config = dict(
    n_layer=16,
    d_model=320,
    n_head=5,
    n_kv_head=5,
    head_dim=64,
    d_mlp=832,
    vocab_size=22385,
    activation='geglu',
    norm='rmsnorm',
    norm_place='pre',
    norm_eps=1e-05,
    positions='rope',
    rope_base=10000.0,
    rope_fraction=1.0,
    qk_norm=True,
    attn_scale=0.181,
    bias='none',
    tie_embeddings=True,
    parallel_block=False,
    init='normal',
    init_std_qkv=0.0343,
    init_std_o=0.0,
    init_std_up=0.0343,
    init_std_down=0.0,
    optimizer='muon_variant',
    lr=0.0169,
    lr_mult_o=1.5,
    beta1=0.9,
    lr_head=0.0113,
    warmup_steps=0,
    schedule='wsd',
    decay_fraction=0.791,
    decay_shape='linear',
    final_lr_fraction=0.1,
    batch_tokens=131072,
    seq_len=512,
    doc_mask=True,
    train_tokens=1003000000,
    steps=7653,
    dataset='wikipedia_en',
)
MLP neurons of a small language model. Each row is named by its layer, matrix (gate and up: input weights; down: output weights) and neuron, and shows model dimensions 96-191. Each number is 128 + 32 x the weight over its row's rms, rounded and kept within 0 to 255. Numbers have three digits each. A neuron's up and down rows have the sign that makes its largest values positive.
After each neuron's rows, "fires in" lists the words (lower case) most often at its 100 highest values on Wikipedia text that the model never trained on. A number after a token or word is its count.

L8.gate755:108144135147176159132087097127126134125173175080151171153133100114176153125137107150127123116139166079177133149179149137079188121142085119159115147128061174151130139186189130138143128173149107097112145079110052179060123119142167145121118157112154149130174174112150103104130102027153157091
L8.up755:178132139153168145171128117149085099194106097125158129146143130169172152146103162130137168114115128114107132099135113170154123125132149108079131101091122166142189182117136146092217139120115099128145116113141150088100113083174131099142148154106155153136172120152160146127134114126132106133
L8.down755:175124095159166154136171098133120139134123125033171158112132177163138115101137127156079125124054152154095111162118114102147142132103167121101092143109115125131116160154117096109121067086102106123092160115102170081119146111126148131129159138156141181164085030131173164083141136110151165121
fires in: "in" 51, "through" 6

L7.gate107:129124135116112104087112128133144131130086130136132174186179125155124092093134103058171168193103122110080137083077147136117095109120121150166091145114159133127178073146066143183134131093154156089130176094121137119216091179140095158090095073113118109064075115131118079111177101151152118156
L7.up107:103114096108141106143096145157099145148125116084175108146145101112165166165097131123130213144142133114114095173100146088132121130123123083146039118135117076104114051183116090165104102154195132086148142145164182082149095183159119120124080066117143113112044129101077094130132113115093131138
L7.down107:167073132150155113209157084121178157058117112099172155116153141162150146101159179142174134120163162127131129140157152148094124061136114162166180159095116142160070110049100146158181109120161141148151135119084173135118058066163140165136162139153104155133181203197162092113139072200170123174
fires in: "before" 19, "of" 17, "into" 10, "to" 6

L9.gate268:221171170196075137133044081106135093156140138096089117155111111136138134129120161154172105126148151090141132165151072132154105163140166111100184128166149098121188175170152148117139111094081146198140138103073128121128136095192203122126082151099070066135109087122125126124105161095122126136
L9.up268:137118217181106148079148107215138075131109100147032096144146106140150099117126104120133102119114074135199178108126172187120108154149147126144175089135097173147159075142113078170137128111147108115144161112157171103120111178114111083154084180125169181186138155156136131109111135106152110048
L9.down268:128103128101129063115149195119172141128121093132128124092072145164147109184113135134132127135146116078094067109192049163116091078129129161159144084157121138166108067109099093106118079131154153117148138123126154171142109193129124138102163155047199145139102128104177140170122136127116184138
fires in: "a" 39, "one" 23, "this" 12, "as" 7, "the" 6, "an" 4

L5.gate46:186157165154068217130141184099130129146065110073087095129203119140122097121143189100160150136150142105186141151059172144091115090174192216155119119161151116115144100117163143114110152071121094155090127131092077154129144111128104116127140106173094103119085073144152211086110085104120153100
L5.up46:153120104160076255083118145113121135169120139154085155115154149168096189126139118130130154117153079128178137124114070130126092115100154108110148107163063129165148124071151101128112134119119120145136131175095143112173155089107084184119157118141098203126145099141190093123157161059093134061
L5.down46:122093145148070093080159118087128148053141087122014138141137105130099118108125101172114071120126093175105082109159118128121133122108102075085122111136138122174099111107134167155105106126131171096154134139107127091108017125125121201074130135143127124144127116087148152203117076148164135166
fires in: "a" 47, "one" 17, "an" 16, "1" 12

L8.gate412:110111140103083185148033155144099050136114152143135131127117114149196125165103138147111146053102136087086164107121125145113109126180094135149210150122145156084145100076114154134114157143138098135133158084093148099121109122142096154132063126136118154086142153154107111167134101053155088067
L8.up412:042106130117093137074100143093092116130134128105150087165131087148117112206070167081190148080098128104097123095041152089128088135139138113112168157153159125156190160067104138137147123174084105055134170104095165101119168122155099134167169120127090151111145137180078161106151115111120116077
L8.down412:129122191122117142138084118152109131098116102148123137040157091133095067145194166137092140091080106137170121127195076118166134167134067137123068148170159122092119131123145134094173110118120173154120144115123101146119206180107106154169121125116013166132101167194092099076191129154116059122
fires in: "at" 42, "with" 35

L11.gate397:153081138143144130143145183123109124090079106082142140155138162114183088104082125067122135098103146088098100122135138105128108144141149069150137180112137098087141082078088152156130170116149131139182092110152174120192120126198119098199108072092132160121093140111152108131090132155103144127
L11.up397:119143111065112120166149134103125125178071108090146163136164151109095165138119090136163128123151104126074151085135068124129102123119079094134217094116085128127146113169052107167129132123157134188111115119127184138105106124158151122136177124139096107041193110176218105077097105130186126149
L11.down397:134118201117146120141188082127179190212094143154176120112087098143177123141076160152132204171183129110081122145129086105088139117152108108136145137174127176113126150174109174083114108148125142103149200102168141103150103152196093182143131090100172146110133116096106079145129170155140126157
fires in: "by" 28, "before" 26, "which" 12, "that" 5, "of" 4, "who" 4

L11.gate469:121094108138156118103116120184166141100095140114156129141133113143148149158110107141112145152140102110134130118168153099161078115082122102151125156139133092098151101147109131162158124124069170134182143127107162091195071162068093168063093113175133048132104169095131094098144142117189162114
L11.up469:112062089123084121102098110185119150112146133078146112140119141126175112140153148120139144203151131108091197132101138130096163111096106099090128169122155079175145121122139041131119116100076138114185095157104190191145105147072131124120129129134124152087198133161138147124099190078120133139
L11.down469:123120164118155112174154175131156114164134210133208088131114141124110135124141142188117095097174026072088128154165045188100160120124076125174149150134095069122137082133122109133121150170041125092085134114078128160125055114122108175123124105146138120143146065120116124107137081160132099137
fires in: "as" 38, "was" 27, "been" 8

L2.gate405:110111101138178141146095101153114128097123154104112132073109124103123087149124117106151155103121119207125097139152130142136129125142085146124192103088080102140078187029132098132166151137044164134117118135103188122120145110110153128106089151138122096145133068154133100041167127101101082171
L2.up405:168202126162143113145108088174085117099111163132048127108131199034132129124134090115159178158178208133129120148157147161141170071116118166113099095072099177130158130122160137135126143140091133176098130160143134120130132109136176139147103136122138088151159126162087117138065113145148122115
L2.down405:143145183084172111120164129092161108144129106166176105131090067132137116159152148023192107127073166205080070149056143094144152195146106122164102125114122162101076126119104120189098105126107119120124152114141133170145151120132098140127186145135081226108137125135157102077161132057148148109
fires in: "for" 62, "fora" 7, "after" 7

L11.gate546:121106165124144163080130223135101144097157143141116163065140092144138092226152135127116124155150107079158159134158129136136138132149130139121088142174096161130123134146194163135130171103102117144158180086127090119121130153168197130069078114124184140117128137200159118173183105118155131148
L11.up546:121141107178153182165121147134134125152126121145126127163144134100109116152065112092133147141128155067149123131120131156128117086118101162104124107128067154088142143112128069070086127185145138115158152162101125218118103137075138093114134155113118110156092156116095076126127055109143197172
L11.down546:152146091100173081125164083115113150122185148102138125114086196109102192143097152095092107044115023145155088121104119187134087077182106117126190127134192098109123159126184136126145054096149104108118110067110116065144117160092147135126082108177141151119178135133111144183136124157103131108
fires in: "in" 28, "on" 16, "to" 9, "during" 8

L3.gate228:139063159148121164117136120101137115146118135112157088103150161129151114182088062080166103093136090124086168145094093105092127120167139131175089105104107128101072176066144118160183181069082110084154133105095163117098146098142104133156112094149055112139112181205134136160135136129127130066
L3.up228:134143091136104143180134191145105121123093116077100084169125182085081111114123114095134183160195045140124133116111155118140089113148111107139111090135084117103132149119170089110128139083143111118155103137150135135103189084165121140095072083164101184173137147156147124110110083158127095062
L3.down228:142039142140101100049144045109110100120182144089126140149107149195169150146111096139173125110041132185126115106098144150102105152182147150073118143153160132079105168115120101119157109118106105120117140097100153126160115111179179138127153101184107115132118181148079148141148098120172077163
fires in: "under" 38, "to" 24, "by" 14, "of" 6, "through" 4, "with" 4

L10.gate86:126080091141126077162121124161120133105135146161154129123100138167105146142170147126103168129150157136126198167177178143053087150121183093094092083137106167098164204095126110151104080112172132174158142090153077147135106084126113150097139140146062099146149133070126106084138107133127181098
L10.up86:148102103143135143089111168143144085134171165134096126180146094139120108182053129131133120145129150139135125178138164128144137124137128135162150178125164116103113106177144135105128135065131143083126059109073103129076129113071078116187157101098172083114111152212139150127081125174114194079
L10.down86:051138137177086101135097123181106191095110169140047121106165162126155198116084109091088157129155191134144117167100118164049154096168057100094119135137167146160122156127119135138070145138085094132110118159160102136128056053129141164153120130113101116110149144094084118129120121099087105113
fires in: "the" 23, "and" 15, "east" 9, "central" 9, "north" 7, "south" 7

L11.gate277:094143102114080082113105118110163185134132143123194139134172154159127136105152118119097115173151131107129121139107129061068128119105128140167120105102180123134131102129147105089150116188122179191195106089139104176080109113115152109125120109226133167156107124194117115111125139118124130127
L11.up277:166166115166138127146117147152104141143142095104159076170140084143191110107122091159083094108138167092107135115103131090147121177201107123166059088127150137122115156157075137166115128129087095183128133115105199101159083139134080097121151148110204085100078108148112154127140115099105135155
L11.down277:140136132095169127087192121078130067116106173109147152053120124170153098127161141110162128159086083143121148104219102107162200131098053174158171140109122164110149090071096107161119121127103075157148101136113144088158140137153149137092150147124143127118108184184160087149120059112142118192
fires in: "from" 37, "of" 13, "to" 8

L9.gate774:107153120069107156147106087128120129061202160133104118152117149114133134086120097094151109179129109136208087147196134071194117146118179124137199085112104138130189140107133152148159169160073150070163100138159107123111112129148148063135145126162070153136106122112160102129141101136192116092
L9.up774:109164120104099115122128132107152116083167137177154136126100095050121160107138126076152182152145101190086169087123148132172178117156036102182171106139039169064121119095126085151055099165110128171146123204161146150049098146142114125128152177102149197084132147114136137147163154121080135075
L9.down774:111163139098094096125142098095195067112143148089062158102121136117119141126106141101108106098160121220169085147152130145123126212135135078148092162112097156133144094150076108168135149078094112170111151146136103163119148101142081138162132135098124184090155180123124106129193112155096122129
fires in: "all" 30, "of" 15, "only" 10, "just" 6

L2.gate209:140153141157103147132081048104082109100119158123144096086118175066118110124128090110140104110150138104125123137116118198124104096115127099145160121155099144118073100120144114047139187146117045124111114170133158119152105096166132139158136195137128121153118150103183155136131153134173134081
L2.up209:131113097127112115207159131098160145170095167025146109136123101159179131125164109109081188150020153133126096108131148102110151091127154124090114159199106145159146135080153134124104094116135168116130160141112140189125130112133168165143117131124076153107101142145131089148131125170129136127
L2.down209:128124193132158161097172085095165079095184145178147102118142103107178116185113135146116112117139122167091129143151118117172052133153098137185176110178090136166068157111062148101140099110153065123129161133159103115109111089193108112109133124138130142111147027173132118088150124126123117115
fires in: "4" 16, "9" 14, "1" 13, "6" 13, "7" 12, "8" 11

L9.gate97:137154118170072154118098198145115143143157112117160116137175133162156129187131147088118127139097151131169086175102105145135111147140100081082178143179089101136112120103057125143122095128111147115168177109129136125182103118100112104144136055064121106086106154201177158173132107149116137115
L9.up97:099130140110096083202197113137110145191155121084145112102152114078112121099124097038130149114156139152140095118138121083169177186174116131087114090211134097156127189129167124102121063122167131118083097132169168167125100140092195157134168132088150082145099125151057122040077105109128188097
L9.down97:144132121132101055182113101133156087099053229125091110101141090139146138091055189138176224050118074079120111166121156149128080092152154184127150144158147155139153100128169177132129131123111085106076147186164117139161081153113121137158116068122107187128148190114186134081103094124135138141
fires in: "of" 69, "for" 6, "in" 6, "on" 4

L8.gate108:135124059091072102098115145163150104132160123126023177106089161152048137126162149144129210134094088147150121079092115152120152081152084164121136131165100188100098109108092098160125131156157089156131110082215137094148099165129139138114128104126067112128115091098204143131095086123117115053
L8.up108:112117135091095172050128149103072051101124140045135084102098144138099159082133156130181108144126142134182119105060106183208103172118157119205169101157073146126109150133103137157061198117128128117197111100145165092155136129132109149060153123151069108137146152082139110112125129056069129070
L8.down108:125092145105139056081104095128143067153089155134188102139130093178184125112135116175132164104203171123145090114146140132114116120164135146137128120165154080138149207187124142137098140135121162128131188167158164117070128090191176121104051174168167127131085179186086071140151170173120144146
fires in: "a" 27, "with" 26, "no" 11, "an" 7, "only" 6

L11.gate312:106186168162126125116152167096139134132147076088119070098209114149153117162191086083144101100112161135127068131069130092118149155109098124057069091082148151187141159068103161102123174092133145119086142118182129053099129071100114152100110123115129100125112147167159102151108141180150142135
L11.up312:133141157130161159135107110153095103127156125127120121163119087106182178161114132125095156145088090063128154149121147094147140135185100157121152093153123105145168158114091142151134109156063117134151097114021153119151047095074080144110112108159126134165165154119085107146118130082129106109
L11.down312:111178118058156140131116146086103157108151172119137137136125149100098068113187153083075138147105168123181130097141177121152156114112113107103108197126124150145070120115116100131092225140092142074128110092126108115141224158141163132136140139121167137086117104124113112136143116125151124135
fires in: "the" 33, "a" 19, "ajax" 6, "s" 6, "aws" 4

L7.gate128:147096131121157050129104129133113144110155108152143090121124177189078113077120198131094147125137119149185123122075165096144168128102146148137179132136123103183173108092059099178117137118162073112167123111106120096194113130130102129163122099109050144129071129111148232151127100093089144147
L7.up128:139147082056115145101154101145109151092144178104167168130062142150108157133084129145063132155138126126109076126158152178076141130140109197108102092139101143106130127101112090151084181182162125142187148121103105173140107191146189128170144117116177113108107145112152130137103110033148111139
L7.down128:120151139194127147104168162115123108182143183119149095145129138113050134131150074110184156139133085126154081082152134111149066141157056125154135106170164061099137161119124187129186128119091147132109160161042169108124095129087047088167122167139143126122112232109099139091141107117136078133
fires in: "against" 13, "to" 10, "1" 10, "for" 10, "with" 7

L2.gate806:171173081141148142162201134115124114086065104178129105111086149093139149088098076126181154147183153164119108126160140158156143147144111136160172139127133132091138140191099136108162121144100147095038133120095134119116101112068107123151099092155135120092105108138139161142173099101108120114
L2.up806:095104175134183113113172151140124148102118082074130109136143160060127099140140061085169157129153163095129189117052135142184180072104135102146078135193074173092146126139110135158114122074097122162128127127079127135128103105104125124139167070105178087127178150141094044139146086189076080134
L2.down806:103133119103161115166138154107156177111121187160152134144106123122096140131104115133183150147154137104162118166114161092115163153183100138105146159160160179098152146103094135087162159149066197119103086142127193118167178092114149102117104111151173148221147112110179141111113068088129143116
fires in: "after" 63, "for" 21, "despite" 9

L11.gate462:106154114081137107139128182095126130140107133070121100155161111121148125092119136197113189108137091140175113124124108067151077110155159091198168095144102132176166112152156200139207141130134118144116128139109119090151206193143158146155130114146075140126119181121139079121104114151178162153
L11.up462:075158071090130120163146103141122125118097113129125078153182106114161175145100079112187151109138191115203109114139146122109118100122130042217105114140138116133148111148150143178113152108126099153152104099181180143144083102105158124123054107110125115130153151126198115127104149162098113120
L11.down462:152121152135135053097070158038106150111125112119218168075151163125143153147177144169174128131076096172084142135134163090130166123113095126145163097101084134116137133159078085137153137126110096129157128108134171071155111082169179158128126117113011174131176124139113126141146156153147111087
fires in: "at" 61, "to" 8

L7.gate650:152175142096131117194094103124104090093077114145169140085073086147171082065098059093120182100103080159092116127151074105109174132077098131107169172116093109141135148156164159189116164122144101141126156102123137156186128154080093111118128205126117137090129138184102093164084131108132128113
L7.up650:134141125113089147197148142092169121149086143150121159103109082145085105170137128203142157093107119071085109119108108101135182102137120156095154066142188167134168122148136129142138160145069150171127122141156163164060109167100167097158090120168055133139141089156118145142175109215150166110
L7.down650:145115108116102127091126106135088101115116143176123143151113148119126177141155126159067092099096049138119116159174166189119133110128122143117149122121059104133093187073122155165117116063155100106183096163160154115073083196162068199208159143101163127108134098156120144146162104123101113146
fires in: "at" 38, "on" 29

L11.gate559:211120199118099158160110140075131130104114152118098074153098096125106115125065109127157076149123130135054119147153147135165092131150174155090131191116097155114107105139127138137123144165099106141171189112127135174119145173116145101119056116077163145123138117159074108096139152154104139174
L11.up559:191142144128116203078165071148114171111102127124089145111140040072126046103079094100177129082082110143142151167116158136115108113175152197095146121110080097151103135184064098110114118077142123146160096068121184142108130132055134079145180106120130103121119098162148145129152145089169159165
L11.down559:179165155087181127073147100161094159169092115133147121106098136129103163111131106126143172134101144153158130138127193110123098134115164157138136185156110141187161151176124124094122074166081097147093108117127147100147096125130141202163100091119096216104173078167116083134150184155160115091
fires in: "family" 21, "s" 8, "living" 7, "lives" 5, "lived" 5, "live" 4

L11.gate443:153159100117149155153110079065163138116125129108078108141110028141129107052072106156129194119149115091101102130160139099121143101070111159161137105105169158192167058174138105142146147120105166124090061135148103093121125091170131131156177149140092138157148144119126082167183180110163151185
L11.up443:149105136147141134076148119151092119136090099203163149141114148149198139163151126141151141146081134154113180110046115135133138130215140096212136154156104121067151119123126152162141065123141150116111109106096194117122100094089138119104113131130153134084153118097094138098117130157100134175
L11.down443:156132092113073093171113115117164134081150113089121125162160097167095147066112157112104140106176142124106079145209100106149163091056118120097116079128116120199143121137122088082120128106064120131135094124145083125074143136167136146123164128180115125145143086124100073177145136112170141109
fires in: "was" 15, "have" 9, "also" 7, "to" 7, "had" 6, "can" 6

L11.gate291:119140175148142176081086083087173135093144157151139092136155102135136105124142103073115170127140160097158169139086115122127125140197125132120170197047081098112103143136072145124108094071141181088163135185073083041151090160113086165089113139176066166122143076171165097136140164182154179117
L11.up291:148091125096131142105169101161092140054087103103141091110116128178135115132153101129098151166156109093146145146090078143113115127111118131101184172144078184172040134163085122132118101138135136157094112160106133146111145119123121167094107137108131145097206140093168089141100144129130068137
L11.down291:203083092105136116088169165089163023115127100130040161104160136167152145138111141135114165092189166121140112182158142119070082115121135125146151125147089107128103168122118111153136173137119137183138127097126132156099092154165083082169132147157131131088133108138181164116124131160076143118
fires in: "was" 39, "were" 21, "is" 17, "are" 7, "be" 5

L8.gate773:098176164156144168068042123142159160143133136153164124142161087145119128129193163152102091073114139137146083111064161140107124117131109123140155113169088108146123141098133132151162106119186110111183091104151127175133134194085105117144148129138161141163179095098106121131117117106133137146
L8.up773:102125105090102205149127161083154144094142038119120149175117135143078131132188167160161171035096170105109152122117099120139133129057091093128098072133100142176175128167071105089173139149166129159056130105146175139106119143112157079083152127103153112108128103106159124145196117146124204118
L8.down773:097100085095119142137118120089105122141129054106125153148137069147149130104075135114129113172162139033139168130119107153189096123116199142089140158113151187135130098042174142101130146143189222116075113127139108148062127115122122119170079137153132142140090107068117131138188080100096128096
fires in: "in" 56, "to" 8, "about" 7, "the" 5, "on" 4

L7.gate448:120130115073149142048114113109135111141095185142154124111162102161108111152178092127191154130123140062111151103127195127125133130072107096093101096180139106119134157110076108109135141161126179046162127135127053126086070126122117204091173100107181065160135135143104120184100093171063183155
L7.up448:125108090115092142153132136113092134108140171157138172091121099148109164144097111127159116143178143136063141057169172090065130158073140154149092162199130104105144101107138050055026140089139161051163145108064078177130134096162131155171143058114107125127153126151046075132139134202048111101
L7.down448:159139049127203125099071115120130071128112171135088118180108177101126073122174149158131146171132092092150114119090115126162107090112091073149183118133086146108116128122121152135174160136150102163127176168130160165126122086115140170081080107124180138148151051154137138118150127102128141172
fires in: "south" 27, "north" 16, "park" 7, "pitcher" 5

L3.gate744:170107086120112115136118129181125137155044178049116132115101140137125100150103135081101143202152143103128121120088100124127083129124120137082139163168069174119196164104138124135183141144103139140093118105121168185102138097121165112166127076115121145157113112146182128134146152119138094073
L3.up744:186120112141120124111075107137086114130156159071178079167133099098146068096054121146120135148125117126122123121084166101164109115104184149128096128099096126122145134165130120110144162123092137066110099138103160158086147135099141114123129094114127092118180154185153076153130156115094140112
L3.down744:151083182113175129154160069115166097132103104177144086141120137133106087105203162123126097115116098182172037174136168131152124194140116131117126146088157175100163132121117140112156145109173161151122156158077123092127133105141113131149164150149145140159093219155091159122111078100165114056
fires in: "to" 39, "of" 13, "after" 13, "despite" 11, "without" 9, "avoid" 5

L10.gate40:147167087137145122177137128125087062094165179109126135147143072177179140107147135167107136164143030133163108156070140136096219088094121170169193114131136114110131120105154166198121141061100116162113139121135091096100159051134176108112110120117121107116119187104095129096124184103181127150
L10.up40:199147139092084116162105150177157101142117126131175160081137120137139110090103122143143150144147134138144154152168109038151129121142086133064120154152118141106121090110110112092140128128096062117117162098161132129101135175117109118151146142143115111120101125122129120127149185106112192083
L10.down40:107110108147111113118202109158048118179096105140205107126110131153133162174144061122154108108112138095098119134167114092168123168068141117124154124127146112145101105140187130138127141142122103124166143145097140185061104137133100163066090147119135116108132183143117149093115109099126165143
fires in: "on" 92

L9.gate257:122146098099084137054095093125134113092163109115123091122115123168128141088128123127138136143122146081138095105110178136105116087085150059112165108167109126107109099117158150149100155133131068169080150141084131144169139181119169161063156177140107174144088118157126133173154194114136133143
L9.up257:159113106141123186133135122084112101117114099146182131179186094130128093104140067149160071077173108104151116114151100150141098193095126087105110127146054142141105073115106161103102117156140098100132133132118138108171143084164156164157132106087077149070131108139183178169105084181117190120
L9.down257:102137168153142138082120124077066130095183086158096167136116118163157084099072174178135111129077097129097132100106126158165113184096116143118183111120060132133122142104167125125124148098132106089156114133129119081208123095158146141102068110116137098118093158101115161148134143095163145103
fires in: "one" 66, "1" 28, "per" 5

L10.gate275:156140110085141138155091130115159143135073053087133131120176113084150171128107126132157116068144128120121142117113202096080096095107177119169125170125127171102142163157149147127156177093113125099102098118153083133149113171113125153148138121136089124132134155161150147059080108156142184097
L10.up275:099129136093131170149169130127118051124102126131172104175154096115156138136188143076094163140171115157171150154068167155081116144115150098073156107104183148135114142126120117125149161100131134051045122091140107165177122135122152126118129120081229125119146160148136158168038177111086170121
L10.down275:171130185059052081092132122160137144042167162129229134123109132092119130121150102177123047103108102135083185131113172103128143066107104137170141074137155178099123129099130128125130156145123112140108160114118194136107115075127110104120101148131117121120158084187153092119165134149112089171
fires in: "to" 94

L11.gate445:163163152117157107115124099125072165063113160101126191113157131134110094168157181135147119163162123117144084115099091146124153127134202142129135182065112130163156092155123128108118122154086134161118107164203142151171161087074144137158159085092141183135172084092133090151145097139114158103
L11.up445:156081146144113095157059117140102122128177124154151150128104145127097116106122151036133153150146167124139171141122147118122169133139092109128093172108145144127154139128083127190115075132109126127118115105158118131149166162125124127119201126149116158083137108147101123180141140070068170124
L11.down445:105111112150099097132117152092085096159142131134115073125112121129109111101152114098143139140131169181147075151137117133111126124144127149111150138131105122128184154064075082173168135095114191161126070114073171148136183107168118101133181184204090109165099183099146092127120161122109125100
fires in: "after" 20, "of" 19, "only" 9, "following" 7, "nearly" 5, "than" 5

L2.gate820:134162120205082125129119115152153129135140196160108136152135134151166060042120095110085148111182085093123118138161168099134152117167046139140087123116139116131169141109096082127088143133130117127147126123147121136074202133123152147144162104112099107139155124119139093138130097137192082170
L2.up820:102185161165048130134127131109133099101100163202112157161138110165181143129156125102152174109132123073079102133193148153190151115171081144170108155077146076107152105121092117133098131171123131137142140199111135206080122110156106132123153070177131073115086126136110123076122105126108151142
L2.down820:095159127133138149168124076115135160149118097184137140142141205123080158121137107097149084139131118164053158135128118141146141202147164121154118103089138181174136102111086133135198141108090148136098145139169070126117136162177201064117093145120070111100129095165128146092150121152174146084
fires in: "records" 19, "stadium" 11, "entertainment" 9, "racing" 7, "university" 4

L3.gate178:094125119152101137151089093180150107186099143170159161084146155137119148168134094171139184076155099113149181091088140043097097141111148110098134120136024175097126085157093055097173092130098123100104106166087147114145082150167162121189158049155118141089113142109120122149109153175176112134
L3.up178:130085100081136138142096082145152144119109126110127099168139122120091112148013136122156145063112151111167076074106116078133117114101118076149110158116078135150116137166079142102171184115141096120120160120153169141166139096131106136151145093078170151125113139101114140063098160123155129122
L3.down178:074125169138144179081133130138122110159088094073185063152134115173095159102157173117119109145116120133135121139148168110123148136134113164100165106108119064108189146143121106164136095161108138083124158143142112142090146171122179124117119169115148160113132177089135136117191108118097133103
fires in: "as" 23, "with" 16, "of" 8, "huorns" 5, "becoming" 4

L10.gate759:116102160070169125151148186152151140178127117133165114092138091155089118177059185177147113082140147126112109142138179160103153092064083123170110119160061142083119177144117171098107128131134141159159196148181108164172138119119079144098158158103098127064101167156153068096163124131103091091
L10.up759:182111068109038155218120078054125167157107133090127135115162134178137128066132094132174188134084147125112110117120143070104076121176119154128073146156173135147140128160107137165154139120127164117145158116155128119173159123102183109116116085156127184079147162205072176163131095108127148043
L10.down759:141139125084125093175082112145143101117106098126100154089119121139144074108135129169120183078051174135108138141157123189114150107108108129104107102158128142185112123124133133206131129115119145139109077131157120119136084101155166149163117135125132105091168225121124148127079130103143142130
fires in: "at" 96

L7.gate404:093157132103126158151182124175061074124153130127157126131177092146108143123128137103147095154164150159106057133124151088104140115113166072135178199171173156076135094063108152104077158120078105107108178144143118120150118150146107106098134117100120131107112145104145112144128063099216114094
L7.up404:110158133168159110138175122164099116097143059128085097101133190136080153162131123130179098157138079071143146110169152176121134147119111111068205104187122101154160113100106156138114151185102195092132054108080167166137069160116067117097149120081163109167116137094171169130118117114128094153
L7.down404:099110144139147135120152137125125087104064138078084118112138163122051122095084074126110081162124161108077126121140120120102099070136142097146116133112138085155085162082161174119104066173096116155120165115098165133085111112130118135138116145094084112101162095112103134088173136096141066102
fires in: "the" 49, "a" 10, "they" 5, "it" 4

L5.gate766:086133176078167178188125067170133110165143181152137127171128101107130184158173138115116154107141120157233100146136123146126176133161124156098116109157163170151127103163139126123122059150150059154168154140078109148161112135166146082156093121101122120089110153089140125117087094135145070056
L5.up766:170091112131092104104083136193099143119097176075082122107149123148107124159082131128157121150147128161128083141165152097118112123116103147159081125069048119096117136176143073069169127070119144017152126184116101158125146128150208185160176068110120152144072173129137104132152108050135088126
L5.down766:128105168115134114117204109080146144128098082141210109153141112161123069130141119057149087115109100134065130137115165119130142132139130121172143080125195125139119110094088113149131149143134112135158156090131143115129102108106170175140161132149173200131146255110120146116143075146160129133
fires in: "including" 29, "for" 12, "include" 12, "with" 7, "on" 6, "by" 6

L3.gate830:100182159106142140088176134184126141068097132130164081122188150097111042106146096102161057114119124123147070153093117110111103085132105162125111102115165090094137097095130157063113157073146137133116185169128197147085156111183141091135089131149137131200093064106164075073157111183142175111
L3.up830:116103117108143171117109048130119161037104106157154221112102130130086103144165108097132143098114117124117131138141094110105064151113124132116122155104142113039148153103158205155125084104113121104102187114144216141106118084121139145184133146122138141116127101141142073169159138145142146150
L3.down830:153148149123136142164119126099059141152143111117141116144150135108194145105110094091092131096063163115117111138117124041148168094160111157154113121092132132165115192165094150102131126087102108201177125130099111082080123140092160109145139113194082105108152138146076106098120111086091116149
fires in: "m" 25, "of" 19, "high" 8, "rstudio" 6, "than" 5, "by" 4

L2.gate349:182181123079149077094128164126115194128137147113091102138103177086183120072156163117130110119117170152120088167089138095180129147138145126133071136109111192140166100186080030154187090120127071186115155115126156104158160124073119116164078159162117134148072104156105137164137136098148075137
L2.up349:161121142185104077136177118115086068119093157138037113083123144084144082173177126122115119110089162158141127106123135108168106130158117078182091114135089151152148089120125124163136078133054097139104125115137129075113182103115115118134062148144090075131128104168111073141137107162053124091
L2.down349:141128179104159098117137116150136163160099127161040159171130110149144170093070109128103072173103163188093106075121110090099122151123102201099137150090152178165121098128100125076151107115109153127131116180145163104081099126086131172125100105174115155122075160091167129112109096154170119116
fires in: "after" 34, "until" 14, "from" 14, "before" 13, "finished" 5, "since" 4

L11.gate160:104106105165143160159093152154120102157131121136111121156100136149151160147141123102122121147125090122121101124133122150104165155156088118090196112142171086133109091091112142068127120139135127093160159187117095136084104103116101135151191169090117213101078124107157076137106164104079150118
L11.up160:172131081190082121115097161119129108107110160096176138092107118160152098108135132093085148140139178110179164165124110153138149147160095129174138185116082167152099045146155113112139161078118148148211145148075157180137167184078118183124087120109125139145078192098118109128151150147091105098
L11.down160:085113102168152158147118173124162193171115107163165096147139095131146149134167137159156119142164112120097135118175174091070102121137169118191093135106137182166160161133172116146168154140065183100163115118171151179157115142182100110151169128178126128117105058153116098114135170118130177127
fires in: "is" 34, "was" 18, "are" 8, "were" 6, "not" 4

L11.gate30:092090111101112144072083159171126162128139163148081088188141146119133116163124116096155074100089105100111121125177105120098106098108160045106227111158107192135155182177158100146093191138117096188127148165072183187129126185112099112145131142170119099091132159131102133166146135115127100062
L11.up30:085120094093091157138182152132128150067113183103170138177062122077153205138086187106164115139110136132111154152089124104119120112133112155122141147085127140123118132135155031067081156090138146099108138127115120157110150118129148121141135134081139059163139091191179143131218135175070139127
L11.down30:102159070151148164160121125160142064135163123098127118111135153107124175140091148081119142103089111128078195088144133135136120156123139056157145097117157146024202122163155089124181128062128151169116113125125081108117079156116094061141132149113125105124082165132152067174155112169070119095
fires in: "south" 30, "west" 17, "east" 12, "north" 10, "central" 8